MLP neurons of a small language model. Each row is named by its layer, matrix (up: input weights; down: output weights) and neuron, and shows model dimensions 0-191. Each number is 500 + 50 x the weight over its row's rms, rounded and kept within 0 to 999. Numbers have three digits each.
After each neuron's rows, "fires before" lists the tokens most often just after its 100 highest values on Wikipedia text that the model never trained on. A number after a token or word is its count.

L9.up123:533604516525404477530507578550417496497521531508501453536424589472505448482472516433588531562479547504514484423448418534482520499487457415522562448512519501470578521507359480375464588505502515505497498546488466545503465468530458503571453550494448497434501476537454564444568496560431504527509575497452580527533536520532484453415528459488536495451479625492521515557560483491414536533425568492542510521452529523456562453410522531541522546512469543454574378455456530434500500403447520449527478529532579380385438439459470568568547491546536508372520485563461467550581474544513566514
L9.down123:475512497474457552488485435518578477433535494507446468536513555525440489533430512574537489549512482409598504478476462546519346429585508462504465563525492597489506475552537508525501505552552555492505432505530462402509568554516474500558443496499445470442561564396491537510563508512462468493482519525506494468520495458419521602610492497584538492495449629494599399556470514530500504470427508543544461488540534503530517472359448437499529499569487441369546523563524457543506422526524528457425412452557597422465505621474606511557412502495485475508494432406437543489497503481479514488
fires before: ")" 72

L9.up202:507545564425527543459476563441526552563510415442499500477556506480542475495525498537506479436547513511443550538489521520527567484461467475450517457461480575468551534449402415540456526481436451596584392528399517439430558430499457477559505522576486526572493512551423506520503550492409485576459537445423559463443564537609490500489499551515454570485598494514564567516459542536479450562457442505543459577480540535459496434596501501416479519508559514497487508593467540452599569422402537507542502477462419534461531403453523500405606383528489603480524529441502469542436495481485525431
L9.down202:428511504461497471423478502452494480425572514555479486547470549496477486531504511577485566560473452468505454482501496468485430542474503556496442547579571511540488493610484430544557499490536439525613457522475516542500569487449488533488417472529569517576560647440504603596475524529466423462466499590383371494443557558531433458632580419442513450504428569552509506442407450530529462483559497535542550494412522498474440464581424492495596439562562449519461567461473561437544533471476468490509534446499475445461513476427544468497495455506470555549475457459517527430532445595511464478
fires before: ":" 48, "," 9, " (" 8, "ğ" 8, " F" 6

L3.up100:466486513467493524454416453466507504518475551551611502455559496405450551426474494610447517521589406429412530455506471566444504552544556497482527533477472557460447562485480509576548523560410484484489458485479450430575461470531478466501434515454448447549441539561510617519409439466561501462555516473536414440496528589410545389555497461496525541606556534510490444509525474508487443449442491369540581527508534522569464529511481429528542519513552518452581449517503567469462497503515355477483549503453478493506566407597546528581561459539443518456458430476511532535505499555544550569
L3.down100:445521487574556547488462501562542520456454511508544592484380521555514416455458422514483502450512579470474500478482389491548476576462572472577545443551494543541599517496558538452531477496465533482472513529475497459489555436566538541482494468454488586498570455511490481511594485490375449498473461470455455440461426576505510498476528398484440450543501492434441592513506392510428414500457534415510436528559520485526527485409430470528452517424476438579496651535544459428514455449510437464514537470548491568465502509499555539588535548597602452585532531590476452501503538477536592535
fires before: ":" 36, " |" 19, ")" 8, " (" 5

L8.up715:483402592644524455464563511559561474501404592520459565359500577604528571553535537510491462427469556468560476556552549482472567546446410443474453530521592486485509581511492510444506505451503586503558528539490488523561442463524514577526495523457503528480407507499465440506434568484524467395481523537534403509521543469496458508603492448530495522445451539509428476475491360402503533400455473448487529416494532455489546527436447486476570601581492502491544493608520488525480554480498484445480507509475396510534472458472407521531494478509512549423490525490501448495493540415568486535
L8.down715:544464452460538557458468484456490425445537532473523527466435474545565542546473538564524490565546556472531505486491529579496464526449474405452585461437561499465526490439549441482543489556566546580484431518604562522462472544492465576511521568498598500464632367449490565587510543428444478503489483484454538582506438493527456424551472525544444571485561471445529491498422434562499574515451539465435415554473524428484552474539475505541515505515541468481497481487472435539463469451557452523449510479530428434496509422532488440393410517619498451558513414538537550527417469586578576392
fires before: "d" 27, "s" 18, "ed" 12, "ted" 5, "ing" 4

L5.up184:445506511534517486596569418533612503509403364518519476513582483459423475599564534538552502412423505561570543479529499494564522472518505557500505532598425532494418547472494417487515469487509533431541506506471512501466450534542469522579556444431594486539478541515510491512528564453483464541456574545418509468417484538413527416436534503588468485486432560479452517500447424499509469542501589450535588535459546565476422531512404536503448421552449506499427511562625522540475550544479428493436543496524465529481473486515540560516588451522505538435446453441522437481562410467581429452
L5.down184:485433527512458590587471466435527521539511550590468415531446473507544495524452471544490559453500499492421477553552515596499429444539426532513485475466418583478569478470474383483551546479493490409500472481483520463435484394534437422495425516442482501590538523448491568415521540530560481516521520539591564476497485490424459429542568498406421455502584489517477458467449459468566521530484550566480560494543467426549479443491435538484476593576503485564546533590674457472501540425499445526481443520497516505519581453482526591488497369544511541509551567469536451518438485491470476597
fires before: ":" 34, " |" 22, "s" 7, "." 6

L9.up486:401554580517549564510488577492529480466531506489498566460532502482550451517444477567431486377413477519489496466450488558609512551468524441451460473552472558440398503462506484451508515477563472504542481492491527525567608470457459459556478539464406524527422497531513513521571540547479383513476552515450496553507542549485617427431543461510481460576491479521484552419482384506585493523423469490413586558510507428536522452544474488418474464557514504546489491516479500471506588455533503408471438418378519466489597405524563543465597466548506597550517479512456494515553493638488485548
L9.down486:499508503421515481463507525508567467481537523486579467531431559453500512471515490511516400521464398510558521514433536453544508521516424479439449468612407480564521538516497544499479447463501518545538439455581573567486495518532554429462501447456601667448531559435478542503534515545472547492405538561488538499473514444543460411564542498428486589567448471487532441522547509472551461557458468508569564577488415502588465483518396478526489485530501432505543539536465554447449503475441528460513537442575421487493447386553565403504566492503544562439496485423376456533518412572564548554
fires before: ":" 87

L9.up560:472449456533516575484492490552473477421517507470376479539417563428581520499442518435484441513500477519563510588486510536515508489531395515504490430538485529431432480514444389463456571486531533540475529424561408535557362476495410591433548422476461532442421509479479571489527496611529435521488516539505545524463518481534512555452457511517556501498518540501512436496552494559442503539505462572558557529479475576501552520429473505528499590481499530461606478583437523591397471530486510399533449572568538467440434480434429491497476584567539554508530562545524484409540478566599418506
L9.down560:432417507567476518433466430575477400538506503484525513546544533576425500509490459521524445499495550468533471469472484372453514471543461559475464581572442580463492410492481437532521480473559511442444456491411530521476429621465466438471443587469528613479506514512458535505439486457457485501466555468458501410554496460413494507528430474511571455577528582426537520544472525590531509486498536475545438403518409538544578494567509555510559461574503380534480523558448490541521538587514557549436570509526412520555539561476583532470496572439461542551525513531392449534506572482463562423
fires before: ")" 76

L8.up421:422482474552565530517444535505505545484429527482535481533557539508540489472482487580415450422519451475420508512429440607462421538491483392458361502546498498484545535506435498515465462627361394530521426454504558438483546511452421504591538607477507464503496478516444583489448538426514456458530539527419556458545451601513537469526520480481464442487501586549516518496523542589442508463469427509494479536580549512485537555528462507428458503537639501514485596524470531367556573445465479494503541498516470533491523443421495490517564477559599580530511456530446447489553497510506542526
L8.down421:461583466459596482648518475563503572563547471410492483429437472477507534466407442524512565510547528469503536439435472555560522549526466572550527585509415511510508409497497524475495553417616465490477566560474526460487470517510562473487501534506521594513506492513481465544562472471441448576510486476469528491406491506534483466475566489505388521551521469476537505482541488511522449479384502440508463494536529461500614565496410489527416447510474469560542515559454555546398521471495457597512557489511390411520564440532579520499556404538469542499516507545387465450564501519336501505
fires before: ":" 65, " |" 11

L8.up751:416462487465555581466642437483569520453410455537499525388468458570523347544532525474425430487540541483586533509518404492570395508510502476470495501511539424515558491561544449468458494510465492474514532520489527470442500473328563434441518530485509553468436497455563480540550550506525408570495559468435557511512488473487487564517391600567489481524382507554504530512532544490522456581493526513541489538567469517580539459551447505591547511553482515453518550511494545565491446466439531554456509495446446530520464449470564426558405507465473494573579446416508450531454481556524511532
L8.down751:440538452509512443590630497453438495430490499542504507524469527402563456514460434411479407461474622439540537550479406526538482591492537461488532495487494492456478498525536473492540573488541443399529444533468486487523472468475442557422473570499491607514644410495457501488485440525516562484398573536475499551541502578511514445458536525496493560623386495577453538589480465578511492534578485472443483509486547554491443584525438558591566508506524481472500606416501534493461483433455424584511583484458507441531457497501445500488511394484543503478516520522520446491462482498592508449
fires before: "," 19, "." 18, " in" 10, " for" 4, " and" 4

L9.up48:522489492575543484420557530535419409471422439517467501417506469547517473487495487415576473458600520527505600504624495601488527477496558461466509508441436489520459500504534541504404408542533515421502487485485467513496566517463439533542477425471476462453492567474538587453591516574482503518515531412565449468581630474349472430465430416644484506519539504567451501492543480458563469535520394523502487430433507561533601520471493505566471532454499468480478490508490523535536510461582504414464501455532511552527552467486455602425429517529519470522504502527550499432544418557476582487
L9.down48:468493507485551531478535540417574475354501461466443566557518490486497461523494429472430513515448599495433584521482520461497500610483503473463457549490529432512444503482477599407535495515419525534490490476525623553593479561458516543561589525468452457416514623475502451492449473515465455443493454486612450544416515475382453526532527457511484561562557515531520550472548536416472545506582484536466521459501475488515512405508492606546507426474497447431510445466495569526524523432604578518517557507577451381525560503528447515467479448614448458493542511549467410553517468511471566504
fires before: ")" 19, " L" 11, " in" 9, " W" 6, "1" 5, " |" 5

L9.up466:475535524501560563520565508469515489432464468492523480510456497310592535464458471548448548399511472440503434431575481537516504512481463507518530445524511528542477541507454539466506556434527450412536468481542513436419466555526539562505422469501451505538375484461560525532573617520530513581511471465541412492531471502425548616579531470529503443437609451513595401510538409570502421463478478528546509407506506450493518525450474496442547480533539561535586482610472459478479524566469552480544498528544530566457518509532463514428606531491493537517447533443495485410520495524459357521
L9.down466:444567422614480502532447453677461472426545471558506469592565495505420458436476549543491598447419517458501507539446571468452527517500489437468405557507525478487424494504426471512485477517517469415563490506332520517578513536543481500468479514483459450381480477497555445535462453594599546493513521531538449551505441514499530548530447421538589488451431546460567440546533523400473479492583508571494491492427545487470496477446477478509568483433531546455563585537518518545528458553556498543552502557435501516442485470630463461589512520529525548453473495460528465483541530446475546442
fires before: "," 54, " he" 7, " the" 6

L9.up394:495501481572530457531558554559554558477480506539445498433503429494460547556483467452584491509412542561624523481429567532409513446510584511462539524477532414596505535584504522402474469545448467437547497497535485588504488390456548604479602503439493526564511442542569462515493453473438554518535496511508566530513473496527380523489472497489485487547519423459517573445512469410486476388499510395408484462489527516488519485476479526583506482476502459392518476510477511457491475527554579466493413552556537525500485581537437508609357476575449490504620478423496492491527482490536499610
L9.down394:530501569507509479528599443531483530464543544573497443513507558445549466517538457553448494453571453492511423412506468605485462453416551495516490503461500499472499512448418473553487483476466506515456496526585520520502560548506449551497551512443508433534504402535517525499530508505540520495486501540605441437551538642473533479510501435498620437451477480496489668404508462534474391582509462450577511498445489589472503565466449543370476429553533435450540504508578449488469554548397522558593597506458533428490427544477514489584497487524455464505527490498356483512483412562515467510
fires before: "=" 38, ")" 23, "\n\n" 4

L3.up254:452489518460520447542547442457414459524445507519536534400565395555521507462458488572493532436581475473388445536530505491525436550417462596531437497620421536401528471535500551538554510492441511534514439534487522490503469556574438506508509523562539499524533520475540457467532581464510527523599507445555556505540471486468511506577547501521517522589550532409563472519494482511518388451529492467528447506603588566512582518392386390470548524488565562454504485445480426526535535622501459440511542510513439472477406489546370478493491457538525420558472528469499544443486522520414465549
L3.down254:477448488424412465503523525386553514568528556559460572453467366424520427538537461587428462448452517377470408554465487539526518592559548573534439488589466511526525548562489593601437493487557570476505582514483459390490438498458545503408470469627543435593453465456501452576504512513526554515482496561550613537487503484536574528504531491473545422523522527483492529510449525469492457464617626423477482490510497449505515526485392489486471511484438569541534498511515537424515547525510461433549541473421465489530461482494460486532465465503538477480482548433475517457525538447518447575
fires before: " |" 87, "-" 8

L5.up705:510485551510502473423453468649551506390494478584456556424550490440592517402469531575508473517433509414492567375507422570483577559564503533528416528518589519511509485447459440383575531575586541459567399413543456464428556517467491527527543477481483527482531550502500472516478501640472502445514486479547586534518490427483411478537482486458492507525492461519543582502513573496502593481518517481485506420472484534517524446505496469513539498470451453569590472496558400470514518421480424493533483543576521481465570471549573516480498503436446459487536542473477454584413420419511522508
L5.down705:448543541469505527439488489517538559496502446584555486496494511513497547493378509473484430513467513474453521496515502490528511452645499495469526480407437421592546408604513434525525570550611474489480470389527522410430494574421458500486533503471516532510408469556526546517527494439441471506438404477509535560540523538404524595524429539509479458556567560447516493441457455544466493418576394514502487492504529461441463503635481499548474440474482496537480498495516547590580437361472446487550465576606508517554458481539555558480537478546498451492551556423499490551545505598445548501
fires before: "=" 22, "\n\n" 17, "oca" 7, "rs" 6

L6.up550:438534450504464447593518505515502539464445445447569469468451466477510612447505531559510527498498574476451459442557524560459463467533535427532511585500486479477510465488523515466484543447455517563379579448527538393466583557482530472440534509494479536557480541469546462533466491425452482531493498536583495469531494509495502493518488507517539473517535449453490483507540498515633616509502614410566530533573501512428571440475564412526436612500538422568509476574579494500514399530472539529449520499384545536546587525482387366392457486533539472446455590553468428444508434520507460543
L6.down550:558604584473459496549474433528467429513535403416451539533491547493418414519513432534451429492485480556457528446575551453420512514453515459497551489498505474436453516572511485528449488513616467450568550456527490544505440506557479467513460447604504476456532511602458454550456460567545491446510353487509560483489550460503566489586445493428513431509614453550428490527455541487607502549467594544443489504427474459438485470453487547629498506471509541494464468551416459549489473509403515532520480478580496473545491473489470446502520501461565563602594469563490623517501430488451529560
fires before: "-" 49, "0" 13, "1" 12, "2" 6, "3" 5

L9.up367:482587508515492470472533492561420573464528407456441527539480428496447568523545542415568408420552504459527464577580509570490471538541459468559527466548584496527448541541526529480495551429454549491465558488502475476457500497471490607406414541375498580573456480489546459464432521490461643533438419488594471464515515502567438514622431389467509492533499487513586515384495506469501519440547530510496539521477546560460509529518467567496504473533481514528464546528474558544469557495512516474581408457377478558555545519483507572445477439499459483499587549516565421435466455541506420456
L9.down367:516509530518484505493518515489524560519548483368451444516515511465527499462510437449537449609561496530480512498511510503555403531539524443538530462500502533496461472475535479463540559461463452492442475493485430532466443581513525469501523512627482488549567412525510640514469515467562549488583523491416482425459480431444574499518453551513465491614472512431552474487506450615387499582524475444597383433477490406493541584532629502471352482424497466497438468413447644539487533517446498447545496530506555471567479510587492525476428522468509526468415527545547540510519492526461507555
fires before: ")" 18, "19" 14, "18" 7, "–" 6, "2002" 4, "century" 4

L8.up417:497532567437528483514545498432558436511463446478528535502510471458544518456454544561505558537559508550567429472540506409537535613501530512586600460477492444497476502509547485483434489443477561520560522537457588481500403360540513513453507603518497529506509533512596477505515512412502503476546441480493542508511431529446474461530355463519556440545547542460496484448584361492438500362495567446600416473543499457421494479513534508463526584520432517507457517534520530510470456545493423601486613390501595546530455565483535466480451519517462486558510477531499447467503452483532388569
L8.down417:501573535504535411505438563426483454529407502534541570609489451547484493553539529484504516442554439443544468510548476530382447507539413531473473485470504540561432462517506495514491566533528481551410543528460494489484530451535511465492460452508524445517526508455446467491536508488616459423530555501500459482502546516559528563466489470489420513489450540484522590439430497476435471514516436533482485410435523596523482464472554511526590519588485510460458429606535481494489543669493489614540647450534484532459449361463538512464477476449643532500520517513420561477399490467485468584
fires before: "-" 73

L9.up564:512530558611529548496448586434384504538441575465422559511459549507544478494466495494426503366499513489463443504455512545452460514519510511464495436577498544479525524483460508521486567489482522542499467584523508428559463590531503473473534490417521355495381505512514525534497575551492519519495554515485497466541547466423414484461495463418441519442506535550539558533474559419473491509481471488635508574469595552530531506539514452554558615572529436477483475538482503489454454559469491562501495380436348509515509540428441459534552476504545598563462618424532529426454530500529503487
L9.down564:536472484457427458506481513456428514502438495468513548450488529568568568477573387500517473493452528616522410545605515529499514492453426499466487472495510497450488465443467577532542540601478571523502501538504503535527454500500514532519451415406527586515429394560467547536555521427494527508438488525547493472506512404524503528544453527488497478411437558580562503460431556540456537403441442527554495462509508549603492455526508446452571459425519438562441476528432622390483505584495483571528562442496511529418563476472453407494585481398567473566526579479516464490511594585508483557
fires before: "ed" 23, ":" 14, "ing" 9, "s" 8, " |" 5, "ion" 4

L6.up78:556508473542410502520509523526468576492521569461524415563512503590570479503476449503486455431506468503497505532495532548526533481545517496535541389426563402557479526521600389401550459517482453427419531485495428469472472396553462359461570513470482488456508611536490477510467467569494500453521485473517511533494421519571587543568492503571512503567501543588522475455488556523432559536520483473573593572450469500476461499470505578478372520502539563482536472526478516435527434452480419417469537518533560473469498496515474548540598489594419404387562472608437517519454467493519545469
L6.down78:527542485482441483419611468522476486500508490565515509468559530544498519429575517456572430560455478465469484510537570391511507487517407487518542591499480570528456488541487578481529469507558555513475456536464556555462478596472391486519543490535511486583519314438521516526398449514482443553484578603478505529442477467474462534525474568425561388425479509490594513560475520455523501577584509515520431517464456512473497570490468453444505524476448528487439473476621451531541539595507492529462492608526573496521494575528388522490492519509522471375454500477502505467439506541510366442
fires before: ")" 36, "-" 13, "–" 11

L9.up498:525503435440454504523510415485511506569543451528469426414459481579480504513515554504428480444373586479505540497453462452495503462464470418498570502542539502497502481594440515504511491463453374503546446508474571486497488428361493538498527443571475523565464507494478480580549450485508459662447526484514558559482508503605530466503453560533472470482451377560414516495498525460561438567453438511535533468490517508447600564512517516530536615507424488441504562597485578551555478447544493408524486477423462554486510492529414536524463520518536568534548537458520577594570435445453433453
L9.down498:427468529396479452411514507517476545373485434589481515611457463455439508415477427497492458468547541427523501594521513538553364563507524537461494508473524508514567520507481471537535532558568547515430516470624505473537432533461456549521534469502490519473568449407658537482416489447542558581428444520564496555619556503517497537520549519512476643467464492506478419589466496517535564490543557571378494448485478492447484456413537474554519505470539533442460478480522455522549542524503454543495507479404491506436474486538520560428431436442518542497467498480457546484524585500536459490
fires before: "." 26, "," 18, " in" 8, " and" 5, " to" 5

L9.up587:520585498583447584558533521460469517520576389452470501522540499467521515443559520455494422527541461478537528497501504453523546563510503513567518491516545478466552482500504461483406556557472456529454490430507454426503389391459503526566548471369477421472412526464512478462536464593536518535490491461561596440483466511550424440425416493529587423527493587498560411434494481457459499574521381498569558568501527583493540461510452479565485568562535546525547552610498379463457473471536533440514497515546530488460511468524447575642477414533494520524504507556540419488437501539526439485
L9.down587:429519357515392489491564470590531595511550540484546535561568499508360526545481491508524451481469433436515418523532515425455444616481450559510485632473513550512547388487531511599525618479646483412470531606464412538449467563529489438467526499548490473512534459478531522505465476531479537477493532444541421487559488502532494549436485529552518498476507516493582490534434504528471489570544514479442499562496524430494510502421428468484447565469548500496470454449485525455548513471620412500414521557409437515557554503460602501467460540496488466510472452535506475566516513425521460484
fires before: ")" 100

L9.up228:478476432526417507440533501563530473554374493575535513461521451470475507547526450422491501450463476582452476453512494505384506399558434485481540479507538481506561491522509474494452503548476542528501578475527486542508556477633427414565604416403516564456520569637536593465529505624440435519490512470485476409478639494479484482554483397571497461507516471531484533447570582520440434426481485496586492512497440517481512449503521500498496538484513505556433525556481524635542527511495576444443479489502522536510548436502551483489556587510484560467463541408508458387559463530521479471
L9.down228:500512508510472538392558477528497436540403428484592479468463530524450443592499512430534463499559537512456563467452364505524643499542544430599630464411528463569480515452518495517456521480532512613500541516484499494559480551596385470538504531518462494450515572538444483480530481536455518568533478505402449412494538542522459500452442500495461502562534525502550431505510479538489533449451539514559465518454520538535534432534456499559511522500510509403518517528420529544563472481475621525492559408477542423449594478514544553473444451523564432387521387482498516503527370454502536521
fires before: "=" 38, "\n" 30, "W" 5

L3.up387:545519542508538517548547460488586498513519542644464498398479439597427516486441498433523452521471509434514580552466495505534437579639481449467477544444473561458467433439491484439518525500379516497489485485459449546437537422548642477441510431496457496616559423545505425512486497455443431538543500479523451534527503530429505539581444530500500520526484425543459567499390500336496537542475562527500507504488523472478528435473495596574488499578464507547557470465543466566517599540460513500572496479457437549458480499498525541525462489549361570519461579507474459537530505497540516544
L3.down387:549465431532533527445538517607450491493575491440504558524512439528496436517592573516581525471541466476493541450480422431500494439438535429543480551510438523543433493432497448550435522534619541485495451483464551431611418567561414461507526480479422508422463473508481424528543487549582572506519563594511431542479473563468483471492494508536567527542509541470546484581518481451518485542473485511478489525476407511464489446430475561563483535447521448432526503457549354396515447561499341640530534490535551473503519452509500486542459548444491448493494502598574602567490553481508474472
fires before: "." 37, "," 22, " and" 5, " as" 4

L6.up421:446511485451483522501522596584586515460447514448480509504531553411519405505540467503609500562510422591473555468409551519478480466544479440473473506560537517440447482445505516429497509477566586446524386560434415475570508416565489556450507522504452477524515571528441509419570484524496526430508533534581454424474489530542533533451402541512528573552522481540477515433429587526454530397511509480479481563409483536516463559534491439488548515501512481617454473513397546452635418515556482397474482513544476580527561531612457509447572492553488527406466519506500569465552477472464509474
L6.down421:505495533455411562510499384474424470491503433500541425540518517475464542528477526577466509460480515528510553546498580448551473541460478493558472437485530502541479538540505546494537496517443482456510495488488451531500451530462404473556426522585528464549462650435454535491488496501476492445501576535554380495513461557535551473545486418566439523505507488509471611393443498432559504394510455638592497508369571480559595527486528473485497476570461494492495583486506456448503587405417478535505519482571519440521382536489437507484447555515412531527472535631438535481577525526539545439
fires before: "=" 77

L3.up2:458543450503416483457485494454471514424457593527445535516478479498499531462484409440554543420582534523525483504506482432534475576500443477459465440730529536460454514480490503456501477545417472523496452547514586527494460465605410527465557576615538485479507514477562500505532504411540538505422417445499552515505575486503507532526532437470482417571558535520492450610483496530463422520502456567453553515434531511417412546450487487453481503547494458558485465536540455503542534436462457444388452442544497479453505553544516538559570485481478528419557511469598495530616572448454519581
L3.down2:518517465529485453521483512519371502515522503461473421427443390528498522485436417509520488429527637490410484489495474512489545556566489480564491495532452494449605393570561545501584353498460459558428517529488544550433557518499477515519564437534471475588517466472565457518536491521496643486569500446559522540411545457498473504523507489524461472568511522456497492541491502565438449483524455551536456452415585535479502468485518482545382545602511470457528511498552496462423544440463545462528485440498595485556501457554533511480531463523548558546418536609480473486497411424431587599
fires before: " |" 51, " GA" 8, "omp" 5, " the" 4

L9.up671:546445500513469517464579527495503423506547510530498403391449506496556628509540526510454414463477611428517580475516496534473525485525518620575516554488542475563472501561462437435454498442542469395528555531455556433542478478495494479531569492475480514472540492489582481532443476492397499517453659493526529528507620577403544413400453504557509446501455538464513514550485414575508486510459481537517437494641468534432551559549534395515482575491426500479545548476486411446491462515483548459500476456477413550563421430470496531445505482560536570458533497479488558438511503465551494528
L9.down671:491519483473446493548492476516438557525460497457464487547486500516549602526462496532450521549512543481498515431532627555483520496402505488521484528518544570618559390588530461421453422482522522507551437573506518543514494453485531445544377466519492422453472548519498514529468443405510454376495528490492514527555549450497536495520468570454495544591460430418364591498530592484466598435541502560454498491518544529504512488423530484537573534420463571506512529595456503539448439551533506512540430455435491442432447541489541613504406456511528490564549416498482554417422580463465552528
fires before: " |" 44, ")" 6, " from" 5, " of" 5, "." 4, " in" 4

L6.up603:495506509490479586385534503506558426459510481475519477422586444519486491486576538472518526527510487612490481379498482430488563557470530454491472554601584476462522538574476557504404565502477528399585554559536523488469509511434591465463531424448477459535574550474454541501487461501402471436560495507503514435507582346445476571511486430560529505502551471472536571519480555516568623390564500492516443449498523459514449511451440471614406527464493442498479612479468453521445476557496474487528485504498520595493494472516416555493538522546549543517523458493515493429550467529397524403
L6.down603:505557545551614494500504502433480471524478479464452485644511524478390517366482489466519412487487488455555503536522411466490533510485479542497494552544514432544405554491432544544436508515549515572463527559542526432481498522510536464502491438542533480598516480602461556476486590539499508538404367567453558433436513553560573517471509516465546561493507519536488482522522492526520486534464405497381396527495519423429585472508548444474543435506542440435467482512510407470507533425575546515510452451469480433497476537544525480548446540617393466537546520505506570531617443532562478428
fires before: "=" 48, " God" 5

L8.up313:405583457530533496483601507439544505501428584492413583502530506439482527541490501522440406525496451545622439494465577606457460482462529441424513515549504486473437439561459570467486518502533552497446509430500424495480533519579553364510551533506523461583461507570402477516558594561479451483561491515594488595573589481536581498531520551515551465468473504522472519532482443480486520509531445562518420498412460505423435449402486519434589470475470521433432524457521513473461396452410479492559522492503490529498517567524499575464535499560566500578491473448479505413515528521597414492
L8.down313:580589511545506500510527601504429514527516577499443419468485483508452486536513534578522382568390458558537524525478448446466483428512452469503527459438425414581432505491542488491556434524472425468552535523491489480615549497398498529500531543513546474459517561546569548582501516556429462500530479564465502408547429529434466491485509469493388537535483444475562406501509545539527470506567569508471603541521446474582477424565449459491429448439567556535561511472519393464500568521539546477440466402468437469551506462487603523549495560419528476433496533465447530512583438579565543497
fires before: "=" 42, "," 6, " he" 5, " life" 4

L8.up102:518548564524455501461448420491515557464480534497494497578496502456459499453473466519495538463565500444490520438552435525445468495532476567446562497564524542562529568544455584452469445461467518557510486442466445527467422480572428502495471478501455567505472464444491545520547548501556487509459547511424545599343491438359582541480436437528545484511527496522523429513608399623562482497407556495587444535449496547532666543409495454500536514487452500514548597453499501493495437542488506490511497608478480527481492549449599556486488439459400571433597553445527486503464450513480524480
L8.down102:500544430496529511592607602512545517561517391514503438448570494525545480438551568514527443541540546508505456466504494486561463475592441483515415500520532486510513420500524500450526492593439395530467490396435577467561448504522492458492472445465498521535463479515464546483468567539512467556504576484575534455467443534504542442556576489441583452424459526545486367449455450543404386543402570503431566505580501497511540552491522525488539524458445538431452417468577510434599546538502582495464578489450538536500457535380578548437529479421514503474539454492459431503497479493512472582
fires before: "-" 54, "  " 4

L9.up662:458544459475565536543504535487555466558465480588518489504551506428486543544503449444472469454517524542443513472510476444487580528609412385461509406564570477505581443489504448406494561410552417447543473557466524425557473592574491474494582550449472485455478541551397601517622516521483461498528485529534491523375555560452461448501544425563440443500538543527505516417544517449551428534553457491468533430565512488504524518446451458476515494505456514459507441560525447405555532497591568478463515480570436506475537474513461513581621520549557401404517506402494541540510526527478479528
L9.down662:501508477422447518502529581484489521448447492557556479471455536415475497499499512469481563475545519474494624495395494469530578442496588533498489447530411498502478550500612473499535494534400529583493497463489539504543450430556525498478497447522560500601483519503450553408536466456493503528522494567502582496535586530468541489502513438435544537522543550489480464567444460509438543400446558524507620483476523516498474445520454608461459503467467527465618502547396437511515563528524500456636507505427572471520470560522501498370593363381547541488508518550460449486448405529437435484
fires before: " |" 44, ":" 23, " /" 7, " 2" 5

L9.up336:512438550546574490477487529579478488398475549480441482497525432481485541513538452580519560423521510486582497433509515530545619505558493461536511464469534544570510539474473526451467537516448419503472500493522459493508505424474542544425514546478494524418532503506528457523558506529560569571564447512505445528502529551372377567446573479388448509493491565519498479456496528488494405470447499555539522565507570443575579611592464564490562508444522520447411460525461597479428474453517509438497467428413553487446480554392440419575457548572457518595512603491444443469407531485554499523
L9.down336:543487493485505499559353486429569412432460501482384450462487488527513545534544613528475455519441562492480525491516543461477512540466570485501470531454558473425439572410472555552612605504478594483442507501458559548496469399573432396485417414501587543459529506495501421477441402568555491477505511530498525448491632521501418509513554438522569500482406559505494484534534521464496498524592509450494499433518446515529489604471489549446574450511488537519584496517432548569396498517551553451496505532504470490511472491508360520517452491577475571459525549497530549517526523548458443534
fires before: " m" 17, " mm" 9, " in" 9, ")" 8, "km" 4, " cm" 4

L6.up6:497516500542615382516468506496499456528483456529467601458503499579448559505519520541558453478524518498509510493431472464502543514566510527488528506576566458508500497499464478512549486473577490513568532445611532432426452427502507488490489514523472662558424473466414454575502539544419556513487532546557555525545476498454406427447428517441479591502583448507506465513432526562571443452465431453489451469421504467484516418475445556550625498579539513493474539477497543463577517465527470504369525571487548535489502404481430461594526603580468512519571493449437500530486479396411427491
L6.down6:468555503505451458589529505513510463423452493471467545542562452457456560477566541524425528472480544501427500534531498540507498500584586530449431454476476567647520495526405485536522473425483456470564511512522552541453580372459516433423432558496452551505552391468577433388464572477494496445470478498460470616573522437468448532679538434521485531465446564497504411469491554522489553463497506465481367536514497475548499518527453530447570472536562548502531512555440586549402501557512502515483560418503495525515536546457538510542461521448446532485564502497484536414453510468443500583
fires before: "." 46, "ag" 4